config.toml
n_layer = 24
bias = "none"
weight_decay = 0.12
MLP neurons of a small language model. Each row is named by its layer, matrix (gate and up: input weights; down: output weights) and neuron, and shows model dimensions 144-239. Each number is 50 + 12 x the weight over its row's rms, rounded and kept within 0 to 99. A neuron's up and down rows have the sign that makes its largest values positive.
A block is one neuron, or neurons of one layer that tend to fire together. After each block is what it responds to, as a language model described it from the Wikipedia text at the highest values.

L17.gate25:61 50 56 27 53 56 34 45 50 39 40 64 70 43 65 49 34 37 47 61 27 62 58 62 60 59 55 30 43 58 44 55 64 50 55 42 59 42 40 50 40 45 49 62 62 72 19 32 56 59 63 64 53 56 60 45 32 42 37 66 66 67 53 45 42 45 41 37 62 56 56 71 63 49 49 56 32 55 53 49 54 39 57 45 49 47 28 50 44 45 61 48 49 64 56 37
L17.up25:58 51 29 43 57 47 50 26 43 49 53 63 37 47 52 43 47 69 39 40 35 62 58 53 53 45 27 56 44 41 63 12 47 37 39 35 49 41 61 51 63 43 51 43 58 33 65 32 50 37 45 58 71 30 44 72 46 25 37 46 61 53 52 71 37 50 57 65 54 69 47 53 75 57 59 64 53 56 73 26 57 68 41 53 50 47 45 46 48 37 53 50 45 60 47 48
L17.down25:52 57 53 38 49 70 68 49 57 64 48 56 35 56 61 46 25 63 57 62 48 66 74 72 53 64 42 65 54 53 52 57 53 36 46 52 41 56 39 51 38 41 29 44 53 39 48 75 55 60 56 59 38 55 53 64 48 38 62 60 63 47 37 37 60 64 38 43 72 60 49 54 48 50 59 35 51 44 37 65 35 59 49 35 49 40 66 31 43 70 47 27 67 47 54 54
L17.gate145:52 59 47 49 44 57 42 53 51 58 27 57 53 55 57 41 69 36 49 43 42 72 70 50 50 46 59 57 38 34 54 66 63 67 45 44 62 38 51 44 60 32 52 65 54 56 34 43 55 57 43 52 37 41 59 55 68 47 19 49 46 66 60 43 50 75 44 49 35 23 51 41 63 55 63 29 57 49 63 44 37 43 54 39 42 42 40 51 59 61 50 55 62 49 44 55
L17.up145:44 71 35 23 34 45 40 49 58 63 53 61 48 53 34 83 48 53 50 43 69 62 68 44 49 49 65 47 53 44 46 46 64 38 62 57 44 46 42 40 29 46 60 53 46 43 48 49 48 55 51 54 59 51 45 42 43 30 59 76 69 42 67 65 30 45 52 69 66 17 58 42 53 34 66 43 48 39 41 37 59 28 44 58 56 69 58 32 29 52 69 51 41 72 52 46
L17.down145:43 50 67 54 63 67 25 48 52 41 68 57 28 34 55 64 47 70 40 32 53 68 33 42 64 63 37 52 42 57 66 62 37 49 44 58 55 52 64 65 52 53 46 68 55 53 55 39 47 59 48 43 24 37 59 56 43 66 52 51 33 58 60 57 72 25 64 42 52 56 52 70 60 46 42 61 39 59 53 41 57 32 47 50 51 66 35 48 63 75 49 44 68 50 52 65
L17.gate301:53 42 37 34 29 33 56 30 55 49 34 48 61 61 54 31 38 43 71 38 35 72 47 39 48 53 46 70 72 52 46 45 63 60 20 45 52 56 49 53 55 54 34 41 51 61 24 30 60 53 64 50 57 56 49 45 65 22 55 66 40 44 47 54 50 56 27 27 48 60 57 74 63 57 48 61 35 59 41 59 44 45 52 47 41 39 58 53 59 60 33 58 75 44 43 45
L17.up301:59 59 50 29 54 71 44 72 60 70 55 51 35 49 59 65 54 54 32 42 39 60 60 44 47 58 68 45 59 52 45 57 47 57 73 31 45 50 57 60 41 42 59 46 44 53 27 46 52 64 60 62 74 33 66 49 57 57 62 62 54 73 63 71 36 37 35 32 47 62 54 35 53 29 48 40 22 38 31 34 66 33 44 62 47 46 27 41 51 38 53 61 71 54 66 61
L17.down301:53 44 56 57 77 61 42 59 51 54 68 55 53 39 59 67 38 55 47 42 38 54 45 42 31 70 54 50 68 36 39 50 78 41 69 67 49 45 64 44 55 45 83 61 36 73 50 50 36 72 39 57 44 59 52 42 34 61 56 30 54 57 65 53 52 44 40 40 65 51 87 50 63 34 43 60 42 62 43 65 41 56 80 52 42 65 45 59 46 84 54 42 34 55 27 45
L17.gate505:56 41 57 31 52 40 47 83 54 58 58 58 56 55 45 41 54 50 46 60 53 43 35 35 45 51 50 59 37 43 70 45 73 58 31 45 36 57 69 54 45 53 71 60 58 66 59 37 69 58 59 51 56 60 30 39 67 47 38 38 50 42 48 62 44 39 43 60 38 60 32 61 51 48 69 54 46 42 48 61 54 31 58 42 66 60 27 44 58 61 39 62 51 68 43 54
L17.up505:45 55 54 50 40 72 16 49 47 54 52 38 19 53 73 49 51 64 47 34 52 67 53 66 53 43 39 44 47 55 53 57 80 32 71 51 70 42 36 37 46 45 66 57 55 50 56 47 51 35 48 36 41 47 77 61 37 62 59 68 48 33 52 54 60 59 48 42 81 65 49 45 64 41 50 38 34 46 43 32 70 52 38 54 44 27 52 69 37 54 47 52 41 40 41 52
L17.down505:63 51 41 38 33 40 49 56 68 84 38 67 59 53 56 47 42 24 53 47 42 50 36 50 37 41 42 43 44 65 50 41 63 53 52 54 41 47 53 52 47 45 59 51 37 54 30 46 55 50 62 38 27 56 31 46 42 55 44 57 58 56 58 51 46 68 74 19 44 64 37 36 43 73 45 70 48 49 51 61 63 41 41 67 35 59 51 32 52 66 47 53 47 57 55 83
Responds to: Plural suffix pieces (s, es, ers, ations, ies) ending a noun split into word pieces, often after numbers or quantifiers: drivers, ships, deputies.

L11.gate290:53 41 56 60 66 66 38 52 39 55 41 56 68 58 51 52 59 49 40 41 45 53 64 54 49 47 49 53 51 55 39 35 55 44 37 54 50 58 57 35 39 33 44 55 54 63 43 54 69 40 51 47 57 62 39 50 58 30 54 27 68 59 48 70 71 59 36 16 55 58 71 57 53 45 55 56 44 60 38 27 31 56 43 50 40 52 45 58 53 34 36 25 44 74 56 38
L11.up290:44 32 50 52 47 48 58 44 66 50 30 43 53 50 48 59 65 28 65 40 49 49 44 44 62 42 41 57 35 55 59 33 40 35 47 66 50 66 57 62 45 55 42 61 50 34 40 41 48 44 22 47 42 65 42 52 47 59 61 52 33 42 66 71 58 68 59 34 34 36 56 38 57 61 55 53 57 63 62 60 43 54 51 47 48 65 60 70 50 62 69 44 58 66 39 59
L11.down290:54 47 51 49 60 47 66 35 47 61 52 51 76 61 43 47 49 52 46 37 37 48 43 52 42 37 47 40 43 44 56 34 50 52 21 50 60 47 38 52 68 54 44 62 50 31 75 65 63 64 42 59 60 62 42 31 53 11 53 32 59 57 45 59 60 58 40 38 39 60 53 82 57 62 59 45 48 62 62 64 27 44 58 54 33 49 25 49 42 60 29 39 36 58 41 53
L11.gate355:52 48 59 50 47 57 26 65 44 68 70 71 25 52 57 19 62 35 47 49 53 52 48 54 34 68 64 60 38 52 52 47 59 54 53 57 62 52 47 55 50 50 66 42 51 71 61 55 53 59 54 59 45 50 51 42 47 58 65 62 30 70 47 41 59 55 22 59 38 63 58 49 55 61 29 76 30 55 44 13 51 49 51 57 31 52 57 68 56 54 66 48 72 46 57 35
L11.up355:54 57 59 68 52 50 53 49 74 56 44 28 51 53 75 64 57 62 31 52 51 49 50 43 49 53 80 56 35 37 48 77 58 49 42 48 59 41 48 57 37 37 51 48 40 39 48 45 67 51 48 58 66 58 61 66 32 68 59 54 43 71 62 39 42 58 40 22 37 61 45 44 56 40 50 67 42 56 41 61 51 46 60 62 49 79 43 63 34 60 61 73 49 58 43 32
L11.down355:64 21 49 56 44 67 39 37 51 58 45 33 69 39 53 47 48 37 49 52 51 46 37 52 65 33 43 46 48 62 36 48 70 37 55 53 42 38 65 45 54 44 50 80 52 69 43 83 55 48 38 55 39 82 54 40 48 74 47 47 49 38 40 69 56 68 62 24 55 63 52 64 59 40 33 40 41 60 59 59 29 53 44 49 59 64 37 42 45 50 63 47 44 51 39 41
L11.gate356:44 31 41 58 48 38 27 54 20 37 67 52 69 47 50 57 43 35 65 35 35 54 45 48 63 54 52 43 38 55 60 50 54 32 72 64 56 51 69 61 35 58 66 44 42 33 43 43 42 39 71 50 74 48 56 68 48 48 37 61 63 53 49 56 48 61 57 35 41 41 36 70 37 39 39 52 67 63 20 51 54 66 40 53 40 37 35 65 37 46 51 41 50 26 44 49
L11.up356:32 54 34 57 57 43 64 49 44 66 63 58 27 64 36 33 62 61 26 56 42 53 29 45 43 66 60 56 64 59 59 49 54 45 49 34 35 29 35 52 51 54 52 51 33 45 69 53 64 66 62 45 48 38 56 47 49 44 54 65 53 48 41 52 65 65 24 50 39 62 46 41 49 48 64 32 51 48 27 50 46 71 39 41 55 72 67 68 57 61 34 46 63 55 24 43
L11.down356:43 44 56 38 28 63 43 61 55 45 61 46 45 31 34 40 37 37 39 58 48 55 57 55 46 39 59 62 48 51 69 47 41 40 50 48 73 35 59 53 49 72 54 46 64 81 60 65 55 38 68 61 56 44 49 62 55 35 62 56 64 58 65 58 48 69 48 46 64 74 48 54 42 50 57 21 43 46 65 42 53 62 59 40 50 49 38 35 67 43 26 41 61 58 33 44
L11.gate456:55 44 56 80 56 68 55 41 66 55 77 47 59 36 41 51 57 57 56 47 53 48 49 27 55 39 56 38 26 58 59 34 44 36 51 50 50 52 40 54 43 52 58 47 46 57 62 32 68 56 71 43 28 57 38 40 54 47 44 55 75 42 62 40 50 58 28 20 74 40 61 59 36 59 52 43 50 27 44 52 44 55 31 53 49 41 59 53 56 38 55 47 42 50 46 41
L11.up456:51 60 59 64 61 62 56 65 49 53 47 64 57 56 47 57 58 49 37 58 49 40 54 39 66 54 37 39 39 18 47 65 68 77 38 46 71 46 61 46 36 48 29 49 39 61 54 58 44 48 40 52 63 74 49 55 54 51 50 43 56 53 58 49 61 63 35 49 46 45 33 56 54 55 37 60 42 55 51 18 49 45 23 68 39 56 74 68 47 45 59 50 40 46 50 34
L11.down456:49 51 53 49 78 40 58 63 82 51 51 73 52 31 43 41 19 61 15 29 55 40 43 76 47 42 37 40 44 70 48 41 40 44 63 35 65 45 47 65 42 44 58 51 40 44 63 55 52 57 53 79 58 69 50 60 69 54 48 38 46 35 54 53 55 35 56 56 61 30 50 61 46 49 30 59 44 40 63 63 30 48 63 63 45 53 46 43 52 63 66 80 28 44 51 54
Responds to: Word endings that finish verbs of saying or thinking, and conjunctions that open a following clause, e.g. consid-er(ation), prais-ed, as-ks, that, if, whether.

L11.gate64:42 42 56 56 53 65 64 38 60 37 50 79 60 30 44 35 38 55 51 56 43 45 59 44 58 48 48 43 48 61 45 38 56 59 59 53 58 39 49 52 62 43 31 56 46 76 54 40 54 55 64 54 52 47 36 53 41 59 45 49 46 39 54 54 43 55 41 50 62 54 22 49 52 38 50 61 39 66 51 39 41 60 61 48 56 39 39 72 35 59 67 37 54 52 39 65
L11.up64:72 51 35 39 61 43 37 25 51 42 63 36 57 68 69 60 55 47 44 71 77 21 42 42 60 35 58 42 65 33 56 42 56 53 64 41 51 28 43 50 50 59 41 62 52 43 28 50 45 55 54 64 39 63 70 42 70 49 48 57 46 44 55 44 64 46 57 46 62 52 71 26 50 37 66 59 30 32 55 49 59 33 29 41 42 78 55 32 58 41 48 49 48 55 40 58
L11.down64:31 54 56 20 49 68 78 46 50 54 53 55 39 57 44 58 37 60 59 34 63 59 50 26 51 47 46 51 46 28 41 34 57 52 62 51 52 58 51 43 61 44 52 62 55 13 52 58 46 56 40 58 52 44 48 43 52 40 41 43 54 40 57 68 54 35 63 62 75 48 57 33 55 30 42 38 29 49 53 64 41 60 51 66 51 41 56 54 49 52 60 40 70 48 21 44
L11.gate102:52 44 48 42 34 49 46 74 64 68 33 42 35 49 53 41 45 68 49 61 34 74 37 53 43 72 42 54 58 50 39 70 43 56 62 44 66 45 48 65 49 57 53 44 58 35 36 36 59 78 41 40 41 45 52 43 62 52 45 55 45 39 61 51 35 43 64 43 45 51 36 53 76 48 34 36 57 49 51 47 60 61 53 26 57 43 48 57 46 33 71 52 56 61 52 39
L11.up102:57 55 56 85 46 45 44 45 30 54 59 36 39 46 37 31 57 56 46 28 31 59 39 50 47 43 56 60 62 59 24 45 47 64 42 55 57 56 55 59 62 24 62 51 31 25 75 35 42 50 51 15 43 58 46 46 54 52 52 43 48 61 52 45 55 49 53 53 51 45 50 29 41 41 50 66 42 57 47 26 57 56 45 25 42 61 65 60 58 62 55 69 37 45 39 43
L11.down102:44 58 52 49 55 55 41 67 55 60 27 62 49 32 70 59 50 53 50 40 48 79 45 35 42 58 43 65 47 43 54 43 60 50 58 35 53 27 39 29 50 49 61 55 42 42 38 44 62 33 51 37 47 46 43 28 40 64 55 49 49 41 73 48 38 51 57 42 55 61 49 42 47 31 48 47 44 54 24 61 49 47 37 36 73 45 54 55 55 70 45 59 62 57 52 67
L11.gate155:48 76 75 57 48 44 45 44 59 79 42 66 54 63 32 58 55 42 56 43 31 62 55 44 44 58 44 68 40 51 59 44 54 41 68 65 57 64 48 53 44 36 66 63 60 43 65 37 47 70 34 25 60 52 63 43 53 55 63 46 37 70 51 41 42 55 52 59 61 35 14 41 34 38 38 49 55 64 54 27 69 55 64 37 51 36 46 50 69 49 50 58 37 54 50 51
L11.up155:47 55 55 32 59 44 40 44 41 48 65 44 47 36 40 50 61 53 58 51 52 44 57 57 53 40 60 70 55 59 69 69 51 31 60 63 61 26 46 57 60 51 48 52 47 32 58 46 32 60 38 28 44 44 57 74 49 40 50 37 49 33 79 56 67 30 70 57 44 60 41 54 48 54 25 62 31 31 50 43 63 38 39 52 41 62 43 54 46 61 73 58 54 52 77 49
L11.down155:48 64 28 33 53 48 70 40 55 52 63 45 48 45 58 36 22 33 27 41 27 61 58 66 22 40 31 39 71 61 44 46 42 39 27 54 43 42 54 42 48 59 69 50 36 59 50 59 51 61 43 42 55 47 42 54 48 58 55 58 62 66 38 58 79 64 41 47 57 65 65 38 42 66 46 58 77 46 57 60 50 44 44 38 29 46 52 45 46 50 56 53 61 55 35 48
L11.gate163:49 45 36 65 31 49 31 46 52 61 30 37 56 38 41 45 62 60 41 49 38 68 69 49 55 27 45 47 51 46 47 37 60 68 39 39 47 41 47 66 52 43 49 58 63 51 62 64 66 41 33 54 34 68 33 65 62 62 40 36 68 55 52 52 45 59 55 36 43 41 35 49 65 26 47 54 38 38 42 45 55 55 71 51 62 62 65 44 41 44 43 50 47 49 54 26
L11.up163:48 47 34 58 61 52 54 55 56 24 46 60 42 56 46 44 53 65 59 54 38 49 35 54 39 60 52 64 54 51 67 30 45 49 54 41 72 55 29 57 81 17 44 39 49 55 47 41 77 47 56 20 58 49 49 56 53 53 39 53 49 54 45 65 38 68 31 71 55 52 62 60 59 55 28 39 40 62 42 50 55 63 62 64 75 48 53 58 69 56 54 56 74 27 44 54
L11.down163:64 54 59 23 28 53 64 58 38 54 48 43 53 41 49 52 45 53 55 57 58 54 35 44 30 51 73 54 36 43 50 62 46 48 69 69 34 50 56 36 52 61 33 48 42 24 43 51 26 33 65 53 67 34 67 61 31 33 47 45 55 56 59 19 51 57 54 55 44 49 56 57 27 49 69 52 45 68 64 62 52 51 35 23 31 52 51 56 48 45 59 62 33 55 47 47
Responds to: Final pieces completing a common noun split across tokens, often plural endings, as in sid-es, g-ames, politic-ian, cont-ents, battal-ions.

L8.gate437:50 33 57 61 45 49 34 41 59 60 35 60 27 49 40 39 44 53 53 42 36 41 49 67 57 50 29 47 41 39 42 36 30 44 26 56 46 45 29 69 47 53 80 37 35 60 60 45 62 34 48 58 44 48 73 42 31 35 46 55 52 47 59 55 47 51 40 18 31 73 54 68 49 35 43 62 56 38 41 50 54 53 23 62 66 46 66 57 36 46 44 36 44 62 34 28
L8.up437:48 36 36 55 58 46 40 51 61 80 26 65 49 53 36 45 57 56 49 63 44 59 60 50 61 67 43 32 54 60 23 60 63 49 42 59 52 48 63 52 29 51 58 52 46 43 15 38 63 55 69 37 62 46 42 62 39 42 53 68 44 37 39 65 26 52 39 49 34 62 53 62 38 40 49 45 50 38 46 53 47 54 39 57 38 40 44 74 50 52 64 58 43 47 36 50
L8.down437:55 52 45 60 53 48 65 53 52 30 51 37 60 26 67 67 61 55 44 53 48 53 42 59 57 40 50 35 40 47 53 58 39 62 57 77 53 57 31 67 62 42 67 36 41 54 60 65 52 49 25 60 21 67 35 54 49 36 41 46 58 74 54 63 66 58 41 26 57 80 57 63 58 41 51 38 63 49 69 57 53 50 49 67 39 39 58 21 50 43 45 09 45 56 57 43
Responds to: Mid-word fragments pl or l that begin a word's next syllable (display, displacement, established, legislator, Plateau), plus that after reporting verbs like wrote, learns.

L17.gate111:55 33 40 78 49 43 49 52 46 52 58 67 57 37 52 64 52 52 53 64 48 54 52 57 53 55 62 33 58 65 64 27 27 45 40 43 39 38 44 24 37 48 42 33 58 46 67 54 68 40 33 47 49 42 48 33 85 47 24 45 70 31 29 59 52 51 66 46 47 66 48 45 45 39 47 72 50 71 48 43 58 50 44 66 60 49 36 47 52 56 44 36 52 45 43 61
L17.up111:57 54 38 70 33 57 63 38 43 45 63 50 67 51 44 55 21 43 39 22 43 44 33 55 54 81 65 54 29 42 56 73 54 50 66 42 49 40 59 51 57 52 28 76 41 40 51 50 33 49 46 46 47 49 40 55 42 59 52 59 55 58 65 45 44 62 32 52 59 59 59 56 24 51 52 53 58 53 48 43 64 34 67 43 43 55 47 46 32 39 45 53 66 38 37 57
L17.down111:37 40 43 32 46 60 52 40 57 46 72 45 64 35 38 37 46 40 45 74 48 38 47 45 54 48 67 58 44 67 23 48 37 46 33 42 43 53 44 66 43 64 25 45 42 70 64 52 50 39 44 68 54 37 58 46 63 51 64 45 49 60 43 46 38 77 54 36 53 46 38 47 43 62 60 53 50 45 37 14 45 49 48 39 57 61 33 45 29 49 61 56 71 65 51 57
L17.gate149:39 47 23 32 54 64 55 40 49 51 47 24 50 68 42 47 21 55 56 44 80 41 35 32 51 62 49 52 41 64 36 41 54 52 58 45 29 64 50 59 44 67 52 39 35 55 47 39 52 57 42 62 64 40 76 43 48 63 43 30 65 69 45 56 44 57 42 52 42 41 64 60 44 55 62 52 51 53 54 26 46 57 57 58 49 37 44 83 71 61 36 56 57 79 41 65
L17.up149:42 33 42 56 66 35 49 43 32 64 45 47 71 54 61 43 28 59 52 76 56 42 61 59 61 35 63 50 55 51 39 59 51 49 59 69 30 56 47 57 32 41 46 47 44 55 56 71 44 78 49 51 33 53 61 55 46 36 56 47 47 54 63 49 69 70 60 48 70 60 54 41 52 39 30 55 41 40 67 53 45 72 62 61 64 45 80 48 53 44 31 71 60 41 60 69
L17.down149:58 62 70 50 56 62 58 63 48 35 46 66 30 41 49 43 44 55 55 57 67 44 61 65 52 37 62 51 37 69 45 64 72 74 23 73 61 25 42 50 56 57 63 58 55 45 31 46 34 65 58 30 70 61 56 49 59 28 64 70 62 56 40 48 57 40 50 25 41 71 47 52 62 60 45 58 62 40 43 57 41 49 49 41 51 35 55 53 41 40 63 41 53 33 58 35
L17.gate221:57 41 65 53 70 60 52 43 48 52 42 51 44 56 27 41 46 54 44 30 59 41 55 53 44 40 49 47 60 46 53 53 84 60 30 44 54 55 50 51 54 45 55 40 46 42 48 57 52 49 74 69 37 70 53 43 53 36 55 51 36 42 52 60 61 58 41 45 32 63 61 59 24 42 48 65 58 63 33 59 70 49 60 51 57 80 43 32 71 62 30 50 27 66 42 51
L17.up221:40 47 60 67 47 41 41 50 41 48 45 43 56 56 42 31 55 64 43 61 32 32 26 39 53 53 73 38 60 82 59 67 29 51 50 61 61 38 42 58 35 54 40 46 49 29 50 60 25 52 51 67 25 63 21 45 52 39 65 43 38 30 56 42 64 48 43 60 57 61 62 50 68 53 46 50 39 34 54 43 48 46 50 53 55 76 63 32 61 67 27 36 52 62 43 81
L17.down221:67 68 45 58 38 38 59 54 65 47 49 53 24 44 63 57 51 56 57 38 53 52 66 46 37 45 26 50 55 25 65 12 66 50 30 46 64 60 72 39 48 71 48 51 52 62 46 41 58 58 27 27 53 39 34 67 55 65 51 43 36 76 48 47 40 65 43 76 62 49 41 45 49 47 43 51 59 43 49 83 68 31 09 51 65 36 56 44 48 68 59 50 68 36 49 47
L17.gate376:59 42 41 87 27 48 64 65 48 37 44 46 37 45 60 38 64 36 25 64 46 45 66 48 32 62 40 53 52 39 27 40 51 67 67 34 60 67 62 46 36 57 61 37 54 59 40 47 49 73 50 46 47 51 56 37 39 56 43 61 54 38 54 31 68 80 33 52 63 56 66 51 48 62 45 58 43 51 40 55 61 59 58 57 44 64 63 25 61 62 65 50 40 46 44 40
L17.up376:66 58 53 29 47 55 44 53 61 37 46 38 61 52 38 45 37 34 44 59 45 41 50 43 64 52 53 64 39 65 48 41 68 78 38 37 55 59 42 50 54 26 66 50 54 59 38 68 46 67 55 46 53 39 41 49 54 64 44 55 38 62 46 64 71 47 58 43 59 47 43 48 50 43 66 64 58 60 48 31 31 91 60 61 44 34 41 38 50 56 30 41 54 48 55 56
L17.down376:40 41 32 57 70 51 52 33 45 57 59 55 57 31 53 46 55 58 67 49 39 35 52 52 57 64 44 47 54 48 47 64 69 58 46 63 34 54 38 42 39 84 26 42 41 64 47 56 46 48 30 62 50 54 68 51 46 59 57 32 67 53 33 21 62 20 37 39 60 34 62 52 42 56 49 35 50 58 68 52 49 66 43 56 29 58 60 62 47 57 50 80 29 53 31 61
Responds to: Tokens finishing an introductory subordinate word or phrase at sentence start, before the main clause: While, Because, After, By the time, Although, announced that.